python train.py --activation="tanh_gelu" --norm="layernorm" --bias="all" --tie_embeddings=false --init_std_up=0.022 --beta1=0.95 --grad_clip=1.0 --decay_fraction=1.0 --batch_tokens=[16384, 32768, 49152] --steps=4276 --dataset="wikipedia_en"
MLP neurons of a small language model. Each row is named by its layer, matrix (up: input weights) and neuron, and shows model dimensions 0-191. Each number is 500 + 50 x the weight over its row's rms, rounded and kept within 0 to 999. Numbers have three digits each.
A block is one neuron, or neurons of one layer that tend to fire together. Before each block is what it responds to, as a language model described it from the Wikipedia text at the highest values.

Responds to: Infobox fields and word-starts
L2.up514:501473488531425506501508479427525540450444492567428558505493487441517451567583401445467499417610433389540421547540479471496481526462589604499510486481559488570403525465520461456568428520485540512514536631480377580495522499568443541563468500462492529459504484523525565501617562504463456418562563453593462556493527503425440476460522515570543420475559484507464462422534505477530609616539481552529523455473523539587495562540462434472531453477477496516474521476491454467498511502408494518517467429490414467451548422444614418551431540538502523501506488460500521513556482454590503479

Responds to: Infobox field separators
L4.up41:517602431472486467447498489480469616464471435502502496486493462494506526554508542504488456474475539561518497620449515391493440498472446517450572461580494492620529578471529528508501442465462515486501441491452507486549538411573490586513446537541547610464454446550581508462517539498401512463404496492500523434442461565541545537435442483496592413515586561485588475411460490523538579518465394493503533492511459505450506541461509489618581497522435521435409595465522459516488463446424575527394482548465567472460464600562488461589468479522505465426492460559454490530583551453485555499
L4.up144:536537489545454413592510418521527458530404472460482557487575514490473561536411473443516579477412540448527450586552564496416416516391460509462484598524455539514512529577425549518494417465479491452436474466481495549463567521482441439488438573517492559420515456494555418480494580511514462525508588415547542559493445506594567468439384525424573499542497540582448524507493517501480558605509538545536537442537548532481501481535506461558549441467470528446460501526518555499543507470420535530511404474467481619463474466538421402574539490486516464537491554480572434455610476517544489432
L4.up729:497503452415484550595567538593500573475448518503528420469554413522523474520491499482437491421538471463490489639446444507470527496442484446476492458475567481543530545503411547631578471579536568503427498592454505400518537530541534486444485435521530489525445428532465526471547520543461625494564473557526424574447444481478526477456527513422526550559640631567459523425443504498414494455511430403491476527519458538481417522529517501519433544468503487450453510504570469464535468514460468599463453531528527435491425533517520649477524473522469557451489488570525482560496510451488457501
L4.up750:512502447476455475459458510506476541575486524588506538356574481569521495516565516485429469422518450594433420508542531459483606454495505470460553442616437495477543550364490433441557541561464540466543425465514475567520478387579451565508443558460475507496428600529529520533464471458484517373422514469434485535548498558438484443425502511472540450477530502503538595487489516477453524429546439562559447566402498466627606430531580535484523512578531490553508504451536480521498608449460476535562459531490619491472494499496474493514561514492497498477502534493497550468490527511537438441

Responds to: Intra-word hyphens
L2.up89:623506499459515396585488509502482535454507600565516454504457469550511577438451584555419482519525532491502482416362567519609453516487502534531524496532528497383478452514511470489574451529501579522478471522517511400431481404482520502438518431556553509495535447433415481464574518526495516524508527549512519488491448441440479562468453481590503554596505509491443450592551478438548475535458497531489524492420487528538454472473397481449443535426468491498602474578584461550599462470460476371548522524414495457555476546465534552555579523500580455549561513487535511480496539449409438438

Responds to: Paragraph break after sentence
L4.up123:548483540524471380477532508576457558519454560490488519375464531522446471516597430456492576380549532520522500518482501432470492522564535548530377554560472488526487580555502460511482513436622500461577433551526510475419457595622483530487506574426466525553521497479554469494488475483461455468358514551505504554519548434482536537534412536468525412487448515554489572455414477550427508530492458424499464507509584555521507484507493526507522549579502486412495489435471567552364548443508470532409536473404450470499541457454491446446471532545460527514638544497502467494537548506484550543
L4.up127:513401560521505507492486490486528570488526486520454555439426454536511471455481484561485500389565563520531496462556462438524527507512558510589458557457515502508566467453438491438476472469423533499607509536451406635480484554515517520422409536484482478488522504493573509473588546580489546483522546567385527473617511409365553528456363616490457473425460487510581517514489512545520500504437471473559511574493457471471549515480521523452538524483463510510446478515481622501484520558476539481503436438521481553541461477488629460529478477407492472575591536422546383456460435528550518499
L4.up213:495443599453486499477427606500537437482517473403603505510554452536456470429545552545594531471498485581477445477542412445474385501511422494508416621565574421492574490503535540564488467481476506512456499536548462489487501500510535487386502504469596495541492493509467464464477606544469496555462492558470448462444517550576522510456441541444547471454558496560503574510429458483519460473575507376558467458410545513519527440615518442518495498492527587604540525571496557401459535525448437466567532440413531579478461498563554515526512445453478503604524523506503439491456516485439448449
L4.up407:486475490527527622405566520514572442431584507409556619549443472540522364460505494626498515484564490473512467547562534482459447525522460499433486548489511552453423595525504507514507541473521436464486459538526486498424435546495536509509483568473505479459550530539487441475507508493411431517537490537440525432507523437364462587534400414538493498583577446565594552487489485549502476528516592525458489574486473380483568485472470456465510530504537479563459517449592557480505487433512488502438542507473430578437582509496453503460529411460473394520620530469511553550448517509547483473

Responds to: Table separator dashes
L4.up78:506598403450424413483533522436485493575453546578489541497441495479530585488496542535446506459533402494453406563507423521516504591529506593498442474532545535420528504493475504529477550543411584416525585562397434449491538462591444486411554436575527456483432499525495547484532531517522535579510430463513504435444504543472529432506567556561463484512454511491502523482498501507569407528530560471522548574570566471483519513445452399461489574469510540441629468496552498548517440569505501440458540505432448518501432468540381439614460433494535521507433490571474529470502527442491428553
L4.up87:432453562511603412444492539503475487510517567518491466460428451351547588513532506600513510527525480429467449545529465457533433558445524542445457458441577519429546489485485514465515463450535495444527493556394645497570562499475503497440481492473491440497460541535497562480456473532416520469476467537449484408596490497564484546486502417513557415571543515475543457488553488567454478569528511569549539593537543510546483504525473408472532564478533440490498527475545522618508418581499576517508475506488509495532513417561469370512448566548525540490493488438474405476615428464462485394
L4.up501:539487517429499555494581549491532629531516470578520581380555423417521566433498604540510442484591438503481413555542461461506494521477453488534454523629537507417523545502478468590487523572516538380452508442523482505570482507463407514478546476558611481539514477375440474502470527520501412459516483518530511498505416528472486510538555536541519488521479466430517465470568524468528508412539481464433480429489556547482556464411413490390462534412559501474545420521467531550535477643477575496512495514519473507533492521462487409454452453562586490514478550506455514574503501493565428465
L4.up512:516447571478447478625477482401519553480495523528517476448432483497404543424556564530558492532487377460532497518557519494385436515521479550506490561589431504435545499554453450532426498487498510449515609415492448473474487635578534497447497536592510445518421511503424464523466563476538448527521571533399589492492447527479562559458542414494488522456539498445486570426478419571470500427506545477452464508549600551509519449442537469486481575488555549508610464548522606480558457542523407503549498507467501542511447533474474520563466439473492524501568548482475468464575443538397442459

Responds to: Clause and paragraph boundaries
L2.up12:484422549475447527518404503514481573486468476531571534454537439526515496502509548586541540458506579500444507440550528505433481552575435494487409555479424486478517419481563538547434486471461504421471574520471464475554565529477508482457482514430583530458482536392580492467538598457520483568513529517466559507479462478501564549464459442509452522530526483430539441563539413460508537497588587478479465537527532427496487535549491465491473588433361537501484464596446464385453578502360586506513423449528479608543493540497480419519446477626472478524541570514568494541447576501562534439

Responds to: Paragraph-break double newline
L7.up33:614511475542522568463493459425470553530589565494565575472567501542508491458552548479494573494449482579494513570437472513483515472577508478548435418524457499333452520448472544460389549493444449440511522502594514485466506517505445458435409508456481584487491527566544448474444562558523506559572446548484493524551558451480426501496472537506471521491469557510512542414465510485529503467559443425487396654484568505532523571555539475428559441517534488535588454547527537444499554517456517509538388526513575471561402545526479467486441576469409465492515486482469480379415538496504429494
L7.up62:433545543458502434496388445435513563589506569458531534467493437452400452500465515456515431430487472439430544477560530596402494556470540466517496410552499435585464565424523528523523502551547513476464541567492474510494542482442465500520458498534558467540505527523487547561422563495471461431536369508448579427527501566405543486484545498522521535556525611575556465523525421561532481543488500549522503495519636490489606535515550565491505559497497433437495415559543426462479531466507486525495549487455567452512398400467461469424542507557450519414507400523434613487482494525482517545
L7.up78:440439525496435576488544497478531486532516584437609506612460511413515527564449421498483511450489466476490568501534418475495512501529444572468509571492423479534467543473548630532544475474532508454457467530546449430483507513419508470503407475518444450461524483580471466626545549478438567577374503560473430556556564408482504463491431568466556523549494600462560507410474436507516429627535529532576406497484571500560506468488430516464523460538456502558475466494601487440499474462473465503456489517426584472508485472540460532568533501489491426523465404481465532572539459507603497568
L7.up134:491421524457519511483487528463433477455449482530434494482499527473539560500484531468531502460506393522460426554576415535475463488473444499497486461550544496586452511573485470589430474460539352489593437476544493534521456522375488553489424577500538407531598466455442502470528517639505465553425519478562543520530524410423533476562529535577525481513481515445503489527629559437481527443436536492521557534590566466506583515520484543523421520401567513440492422452568466458457546513457497513546489471449470615517468449511480450497487551438527493566543502620480402551537510572530438477
L7.up182:471568538501620544433537576489433573436547579447540555521492542394445481487495454394572443481496548502494495604473541526458524554464521520434575401432463530444494530414479494564548551468505454475464511589579448501490469463452462532468482486478432538544460509547481533511453610485564450499505490511491498554491480508472454417473458464449555533544533462512577494445496474453472531533477544461475446546510598458475542567526546572500489491518524467446512417547548497527481542515388373590428498401465398556556494393488419539529483471487452522560450596591438518535531519439596515551
L7.up214:504496493502471432462483545502574566422549463479522559370497673550440478483481468485508603382481517463464564383489509435444532509452448603551528470444530491519546433580557495483417515554537604440517508487567497504575448519410609453447454514378467475525484537536458528518559541514508514560463571490467438529582517535485552541482424541439569455442544481507556520472507540520538436543477537443495433577491539512601449458558470472456523482523405547582493468526534476476508441458492530525515466448465588461616458518566429513475513509474474456460456535513460501550532481502459478587
L7.up222:586451508450443482528546519521449455472464509490573566452438572412420498491541519429582446387406495502481514489469535474489502501517515536605428487499593515583550484530506534525462401442526540467476525617450378462482454590505545499470517511504488426558484480541521489459543506536543421466535452432544564639543475537507455518462554458470484446440487493566571492501525552531473409517401547553487431570530543526533555514518455454481418430635479486498471512460457434470490463530552497532420501477535544558488564494487510457537444515485551613484474479567556532362524544468605493523
L7.up230:512512499462446622518512373483539501497432560444623522500511509535541533474512499440545537587539408536526499466528417614414425437592435443450491443534533513574388532485446550517449478479471540562457512556538464454493443551544486535462556555538454442526511504448584390515429517499478491458521493525556586531557532431522603377422475444538523470565559503524502424487575496482490569536521583584448501512524551433554514544426475560464506526574509499467418501411516489479465539502513443533513452505481468554486489531494466580483425517557481503406441524536507436452457392510485553480
L7.up236:543492433574530447437496494444514519416509488496604526452480495614550516501455510518457569433389452510458527449528494576511519495497491478521352560473544560525463484459527509527533483473466476414546541522547403444508427577515576445509391526521467422577550588547460484442567571560492518504492538441509521490427504443511493474422447584450547573539400535413554487470404465459506606474467429474509503591507568510516532613543523499496476518560495580549534422519549477478436501506428628496422543531546522481562511520487484509480544479495497397484478496536486496538412534539476401462
L7.up329:542469555477538492465472478460467543496533561433516550486558494443472454456492561491593586402508508493483540530484580602457498437628493557488493490472468398550443492478537452550524437460552498489562505494567565560481433441425506485441418519467464454540457494547572473544501473463487515477548588537495462539451490567546522497554514477514631460520558502560530483513511452393453546542547508456612462448501542503549556586433512523534490489553543524540548442471439457595473506482547473379404400529457517560490457463403368510440447501501462404425557465523588538555521471548483419488
L7.up388:545411487492453552508572491508454520490459586598412519513518487452522438440590502503508430513476628576443535471588504512541465533491530460506529359521554516490519534429544557581519442501438575517512508675477483609540483548517555530563444513486545528579528449467440483485477447464536484549468496536484495448517474448570518498397468512443470570503503456500533549446527509488524505472466603564498535596457508371501446563415534512479461599548470484418514496495577517524526487423441440427563497521479497526522495504457505433491483505535450454493429619536467471403525432461417458538
L7.up421:551487454525529502428537375535536525500572473418478542552549512484424515573553469457552517408465482474489513507552463566468534435491534477462512518502486514559468466500491503577499445523466508531544440589504410531421474480431447531411490557434563539475580495480533381571580615463413444520497503393514451556540432484467531490470453545460497588492491476535533381434533492438552516545497537526607490477472528461436532562521413486392479502500467532648455448581474543465618537513470578577489503494450529443501515491453452527442455497542521483452541601545433498547525499480414465550
L7.up540:437588456488478485523408431461454546620546528513454542500472531447482512456527591398378540416471518551466524574493501544440537501551465538508474501577551400586483513418452520498488502477502469537483490463501467587468514557465511493423549551413493500498516473494488477478484476534491471527478437457499459544570526494452440379523458564427495542500496446487593502555540471511445527519471484524502541398488542592542581507531506520407460526522498465599452475521517503520387451519411585495515520418527443560568474485509410524476440538591593537578534514528570562600517503472435382600
L7.up638:481493473527470455467525416575507518517436603471515473418429469423448611493427436429509538490605463449466518527511577568397506478470467543505496557528446452519520507531462495518562533464587432382555510535586396545471434472391473522456485489520493454454564598435537481496493564483484466579481497458556601500528541458565533427506483605486497542474475510499590539487565522445468547581474611449575495537568539473520583517587475481452435470534528483585516456518533483495516493465399483502572433460481543543502513477479401530481454486526556362452490589423508544471510503487478489504
L7.up653:482395388552521426460462540398584456460465509556627451481484474545475487496573529523499452431450352412433498522505506450521496511434450445479447432473524477457603509530460601422539497508448515461484522424472487469554515516483468482452596531469511495519480545542471444467530552532418464577475555596501542481488413572411556436554519508539481505588455447515523485445478484569591486491577492487547404513614535493397495454492550571564554572510543503410468479570550503499536536527546610488427537485484508535423520526574500490488585477524547499464512509468499527480493465526576565485
L7.up750:587447503574459507465521477522427480593445480503567495519400482495465520497479512420463566440490489501369491511495618492466486475428592524554433466549434480522581537530430532405519575440552473432518575563534522484502507485433531532509470568388509425614490496528504490501578508518488493439424529507483539605401471531518639489441514471543491556476507492509473414502505441413571528581437545476506561567503580390515526575423470459492462526561492488563544570510471452478462514499516436606443546484480490529513535470508477557482444498466492577575487560486550499431488499430452419452

Responds to: Markdown table divider hyphens
L7.up179:479506451556425539516526534510575510508461488514489534599578553397503540459501441471541483507507526402443517453556502442516563523504545462515455425527593514427483480432601556536547423401563444539517579482511507478521489501559487474502556509486520438512559564457457476473572576513432481517504447617492493477480481553479439494486587446488540510482505481547508579501462435575459474409431526523501592587489507569485564441504552596497473543512574512479431396524469529478597486546483509399458565494440516537498528459509434415362461472538488419611510503512388531597506433503423476471
L7.up190:575572548572552409527603465581500427465530532523437476575403436487467492444522439481500372483472451438515480569517556496545453477490412490521547475575442579490391464479567510519438478453427483473513540506644417548492536478524500488543556607456482473630563568509528522464478517471456462588546499514408491559454450566494531505480420493541520548632514424565510482529478526501543564376479523500497605472518543528446466541466492485456435522494428464450529433459404529531548473603457536463536498418461506446552527542481485508507532533520471507557476507425441467514544498499505479495
L7.up241:603554508450455486593579568404495558542450462389490444544431497487441537465465523429468477508484494483521462496506433535593445502550511459561511572467518470470423519478510541443567478521475571451556496547506495545457522488511438538545553407484526458537581480470493611477422574498413458568501360473518516565532454491520519494531509535481451508472574543439588492563561477487538532442568613410554505498416597486502535585520411439461470617487482494482513462578461488484545492412428470486523538502547511421529586473447475464370494460531524488494423519550486416494525510455569464480
L7.up252:526433504589491499540458504440457540510514420528538503567466404478452526477604490480443471551549451541436538514556521497556545493512480455529481541496601491535459446468478512377526518463480421480536479495545503465448570471513547456398449537456539517574475552531506446428562501586573490509576502506499488507513541536466436458521567401501480473460481579481389593463547594451556428550414506412490485469533490473509474462474489325564523559472460427503594512593524496557586441551530444445483498569497640547438523474430566449485481481559564521489430478466485495438575512524558465499
L7.up287:508484453477449542533508437512524547542542478540434505469499448428504550476493435593435541439616496438441440439454554552441443488416490541547568480520515499495516518554561445446539427546590434489460501565489506499454557579437466486478498522482507547485471525533433509496404572510547514511466574558581558490513581545554436377408500534506529495470501545390519534505486566482474543544436526562415537507451515452559550602473357433430489509489496464549495431582493487536579537484470456543409550436533539535535644459490459518510510550548471502571493419434454550565473486448507574431
L7.up301:503525511460538459496542532423508506540421552512485499481525469562459515489464511530479468500484566421557485593387506502410426471448533556584553522552509551487477608471570547483519432500375460519501500488518451509552431559442426480472585507458466486524439544424570454438533515593529413541483484568553496491552361505538488414521498572394523497490431543472491583511519505541465474505487588355505531440530515503352540481507460572570513487501434504519493452504436451517534518553440470515507509447476547481549498501490460507601517407501571584534400525527478556463587464597554475526
L7.up397:622479562515485464450540390476436502592532487580513464496438467562445554457614525584512510526503499503429467539556471447508523474430478506439550434504540540485492570486474351465435572504447534462564485498422539535473543500529383472429531392548460477509531564477467466432495512580583435497548453459499550536465512483473483543546555550502583464519539536424504517482460502487564520447391496521528572481477463487509550495447483495485475508556484398429613478564494545452446503608439454452506444538503563550556583599452528500588445527535475516517532458489475482429535367492507543550
L7.up441:506547517391396557580569542485486410456496576458456550476497555422566483488404479553552486480553448484547486504604505565616541461429414459528547432496467567491490484418567481458406483513487577587544543474433441579576539499562447573523592445495464456566516481437431536497488518485484489589520551549418587452501473581480536548453477547571566532481461422466470517437529546581480506546396538521466407413460471553469642430453464423465482523475545533527470511527544522548455470455440475455465489442493549578518477493487455475524432499437459495484524515542514531517489493483522526530
L7.up458:489532545331491537545498491467511516539455541443566502442469430487474565463547587497529516524527491539547491469523509493515518648505556460510550490504532463544532511525525571505471436480527657511494497431558431407512567487475545505441544503585441479503494520485481478447445543514614462551484556449532553524398499577510530443537491569390539536548513557504454524517456450523504446397367458535439581496566585566534551502422452468480434551477537506457518438487528538520498407505432374492479540468510553487479504540474468464471458547479491576547378540399470424453497508491537442475
L7.up512:598531471440549422492535537467431452492500432424530473545471507500478510606514557467432465460484483425512376419533405568478544609517412571517525593511542621489545569571457507478385479612528538559516555497547494484552587491521433450410533491501560505556441502401550415463467457478423476584519517553462445520500413624439542463452437494461466534515512577530503601587493471486557529513469453425433463479513511490465528493478494570503542440531560494517512500459576539509566445513506468507441541484554530462460483530435489446500475452552501487424415546492489528532545474501505562557
L7.up554:540590540537499429499547500488471467533564551487449561419478527469589612452513485609423409466514465475465490435443526465554445509522551564530527398512541497464511430475532494483493488463456557582507481480530465471502521548537504555461519575509518588470484531480553493523440497451565457495415498433567527460563492445479461418525528527538575479486530589536576565487520476531541563552405549430564396447502561476488507522497429477489468472540468386522458466480509465497507392572534497539451445463423550594520541466375547461583532513541546526488392486454598373414482487520475497593
L7.up570:566459566504440468524494502558620531456428553511443459501520505432516479528581488478483443527434485456522481465445446534530528562501547484471485417529539526538468478597537400530512540504391453530431551549500485569422568525506602413547515428507554538552466443512457541448516504634442444545499511510521493550429410539599598442378466553428448422490532512472512545503552462448478484470398581550447572467483556520490429484453512517476422522508534473460493466523426541553588514519535526564458552514509553459662488555510488474461527511578546477472436434467492476504455465440580455496
L7.up574:621618482496408490488456423479521567416445518492441542410543454441525581478425576504550517531500486441485430486459471493525514669452438434540553459542572463467531514518485499472450523430568450539479591494438501523494543568439514525462567495499482371577558501566589474575590442511417453589528481494528536521524446412428484432481476502527532533472578521415606518491522516517462470602398490561552454571540571517470538442498431361509506477554450513480436504493483547504507515476468526546504519473468483462526552538501540463481423486452533462562444454519467508516544525465510509493
L7.up612:490451429483499451512572439539562423552500487481489506537468430436461577423591523521620500499415488523472527470559563505476509523508460442557576430554561571456486465479460492498478490546466444583596478486553535507509519435415551543480637494467545507503374571437464528525524554424523523545567414536482510518576445512495504515474471436478489554563452502519564496498414537633471522549541481456497551546500502530549550407466397594492429624445540516446587431528394513484526521475422425438435511440543540488511482513482482468504541487551548447485522479485457474558546451417481421512
L7.up647:491590534581474526391491397515522635478493456531548456449416436431581452461487458537455519466438568544550476577506558560450561434535531557504547468516508512470491516486442462555516481399536447514523585548517481509540404498525567448500587511468522530505444517461524551525487602469392479531586446478476552453512501565487485532520444475489540516388486551562421518402535385576491461550462455510413438508566543571482479425529504385544490444512409462514466545468478476585475467493439528557453530480590481530471444597507474464583491578523516504591487455513505547522520479523464463554
L7.up676:517479516511471369432518592575515428494415483472454536521471541471485520420495523509454480513488459539594452534497472438492394530492419516499497516575558468532448477486538487461481608391533497533584477475439475526455612519535539520495489494418436578471497493499544430543518523515452434537486584454507609567508467539413516480450443545452489460465531504520553457525454483527499502514545511423439545505468569547496529489484380316463580464501449517488493540646521482478491509509450516523589512519475632527482595485531502558428579476504607535485536489469446442478551509563501413493

Responds to: Infobox field colons
L7.up7:477510526462377524493550510535532590473468463516441586521501461498478547518527431401415561576514524485496506511472474537476588447515474546414513520551512510522421454426489559553577441520484510350508523567546519490558504506547464384453462549509486487451478536562600472495475419506469528463520469483490541506449438504509501471555496509427518515502492482540492612511465615508552550498541477512443361468429494497456592502496422557557374470507578523467457549486548565465518536595439499510478496502441467470525559512437532499489547526509342534479599625536558419558486466538503435520
L7.up22:557459495546463550434482498436540563517500497544519467442455446528569520533388423450515516471505465524489531563413517568510437542535532539461492574633565583564472483402456497501468428563500493538476592440461536497532571607466505468536538527539506444413455559569515549501484460381421492497490549449538507397441533362522589539496442523540598566501483499558480525504540570594511518613461511485592508546464496513558499473410492475458450430501566516524401448585495455410539539426533515457454462485490454454445520489469528474492574445523524516478541453500444492520411450492552545480
L7.up35:495435509546476526465513500506521505564517486589511530625535587495491640446453400444459533533509554451536550523445478445456434431491446547533531379538523423548472515436598523621550526401459467428499536512475435503509520497428500520517523506480418520507546525484515490490481542489583496564521471455376525555440459612498579463516475506522537514516630546397431441457554412425548499530473557521501512542474500488626479538527460536499484505550555473536527469582464364429490502549500569459418403466535497502417432441514532477523493447520514435444518510479540482496490463514535535529
L7.up74:437465477519469454491580479524493462486478524608513493544603471541448496435483629487483601401543620523484530474391627513441479506462500564520485460622555485465447452511556481616511420402497481544445485604508427453538563551555474480494520476423447489427530532436531439562530493494521464460514501520477461467558459473525537425469520590514479436489484493446572542619376495500492539544483484474441454453509546472414541480463457580482532478453418491520426435569485498413430460464512550534478533474466536518482503506562504550606473552473562530523462528480554528537457505452559517437
L7.up150:451515476483517467411485422498568500426545562442534524579487530500438552494523564529485522430488631473524487518542516637531571493523531537448497574603553643477569490472497537501448511506469470580530520539487417513509527411559499439548567510394411492509571499495514468514471439504541519492552448493421560462469557552537464539575429529459485467532545410472522491550547481542550494551472469436538509485458455472431502448492504547466678484502432519542502417578528514446468523426490501533456435489456540457381508535452476387544492506500501481506486532321514452453540530515487524489
L7.up157:501500497461483521429532552568404550486538466511432495505527549521498477554463495597437478493527502570475504567451592491467532574450494489486542518601497485453413514539407580550439480597485553577517444547488523392380556513457480494493429590366492550571518512521572503435506526491529492493447543429477567497549505514455507505528418477464536589579483481485434516489520473458520540450481556619524455476464511550429520442571639474500485440412386538485471471564520517476431501513548510472514569432431475477538425566431533570416460521463465378465519546501508500561549474487513568478
L7.up229:456514513476388432560532555417494527493515570506468551429490519450536546542484527500566424448501452519542538533568487477534565566493415527499409501509531464490466488444573532496518477424515499501518513522457400514524474424537564469483478528511545393511538530574470491563634467466569427450531580598549455473435406455437548493499522564566441558535517542497585494404386510465394516509570456566569456495540588492427515479449534542513469390479563461517496548494503455523639511443411529537541426550463534424492512496564520435508602529527540532484521496485485534465440459429493469571
L7.up242:547443544449536581516480486540542436444505531549428562485493628557507497473466536564458508455511453536471485587490498573497493550472510549440514457559471513583525487498487594424549513477460477540504418481520457490415509495487527545485459555436519470450578556483528526567591490472485513522534579469518470456475373519487459438498540380467473409496601529521541462488458502466443431447540504484444529593477524452488468465563507542589478394555469451507606417461378485451436532468489519445514512469437615497401520428489570467536511554554606531536627460496453432503420496491562548525
L7.up256:546502523503443462531464506530482505522485610533572484538580514505490553456496536441468576467527513508514382581572408459424498484358480516474592488604435513523487491484377462527517493491615443479565479542386544455487526512510444412592471584483567559483464519530509593527460493464522478506455487448467545597523456474457550461472488422507454471534612621426487500415523519543423586497502467431549509451518479564584499541503479599508575490440568424410529541488507532498391487469415533540472438415500509465458498511526450505512522480530480475524543456476490509476562441493584494505
L7.up291:470467546422486502442518520455551512557439534480415528447528445434528541510431570430566544540419530483430510549503582454408543596461504617536520496629564531456463537504549541451470545474471465500522521524428486389463554499484555488549566617496426512433472544484564527530531517536504426523514453593493435434524525443518542459518400483483510586552597503518542552581497544479452589487435465549495514484406538525475438448536477390475533407478465540459445430514553549531531368439457469460543396463489565523466492477499462539541466536508449486610479520493456489550566473523513541511
L7.up311:501469579544484509506512500484490463607518431515498501476610604422513515531433505501516532508489507441523419481587575523448573562526512559473538543539547525544540512462498487440434403474446506414500508594529495460505554481443479525504390618392545534430499587562502508447517509404448489436451494476523479495561531420437573573426432410487505461500529556526509474477475503469507425514640436557408531427507559487543484521515513539578593488513529435419446515561487536496509469402543478520448527429425505544480576465614442460526448514497553553536571526430430494503481508465444448515
L7.up370:513576496461485532565511466526449474481480567595537654466472477508611481541436496436462454526428514506454412604500533532514448460513505457501468560524456508526460518491542468443486456459510478548455408549526576520472465557459486477500510542360370486527521528426425508516588640549487444520539574556380527518543501511537542479484476386541535522534536495531510536520518507459636546583471541468492473555487552486531479424546559514481548506511516476488523472437477457454528485424496533374528385463421505453484545475542463530487462556539553484436512601519474444452486432472421549437
L7.up408:466407507528460515425496482499497522523568535429515551421488477455507483557528480557396528469466551507538413496515597563517456503466506473411516454476497446487472593455502518489519579515599431452554540519469586569557511561468520410481409561423465433517493463505538545548587506496548627503604515499482526563546494536459529494498511584530571474497491476543551431542474589475568501546490458490519459467497440474422518423523497480493472423423531400551429460438402513500533568485445543557464492438502598459438491503448543524480463455547554417615489601418535515470476369551448503471
L7.up484:414538520490451563547482517404534510576507517497446607512509500559554453498459491479371630554562533521499500552581487553472499516391445476526471500570566424548541511571530476442501488580537402383519456521450500495553554483537534482555481563510490453504518515595569464464455453489428556487441510480441582551564517479511487518490503524418485519549462473655491521465522504547457563443420487565423493520474522513385496488528553331532506493519564423474485529549494530432552424535521518473442454451507480557394500517474535515464515516549487477393509552521433450479430428531505532504
L7.up699:503538428498466449508575430388485393494476599556504472497494520563538546520467528478388531456489504519454492578501518562538441539436434601525557494558497578509495457462447516590488483463459531540516451589529490458411553546495466538533475482464421470389568512600582457425513522486543572458587525482456495550519513510509642448492448539553529524538481543479486495482433523468479543508481438548439513470463465607428492463534541545469507473476441455496534465510521513456436427459549590460465387433433435464440527497575519529480415579510610507574562588503517466422487473476591521470
L7.up706:515493545489541463561483505417472505508558660428506602480443477505547537542461580538497483445552430459498539508592501392462518534485510527475570443565546488512540570517475476524577543565501545540586524548467540588517543502432505551413611485469436514480370571564520404462512489434533459581519505464596506501483529517451462447509475548500486540547615514412480364549486507434413495611453474496475560534516409547447486465543597520456473454380496511472434471504537571500411416518496425472455496463474523535461430522453482478530497474483510509492484526456516462494467421455519528489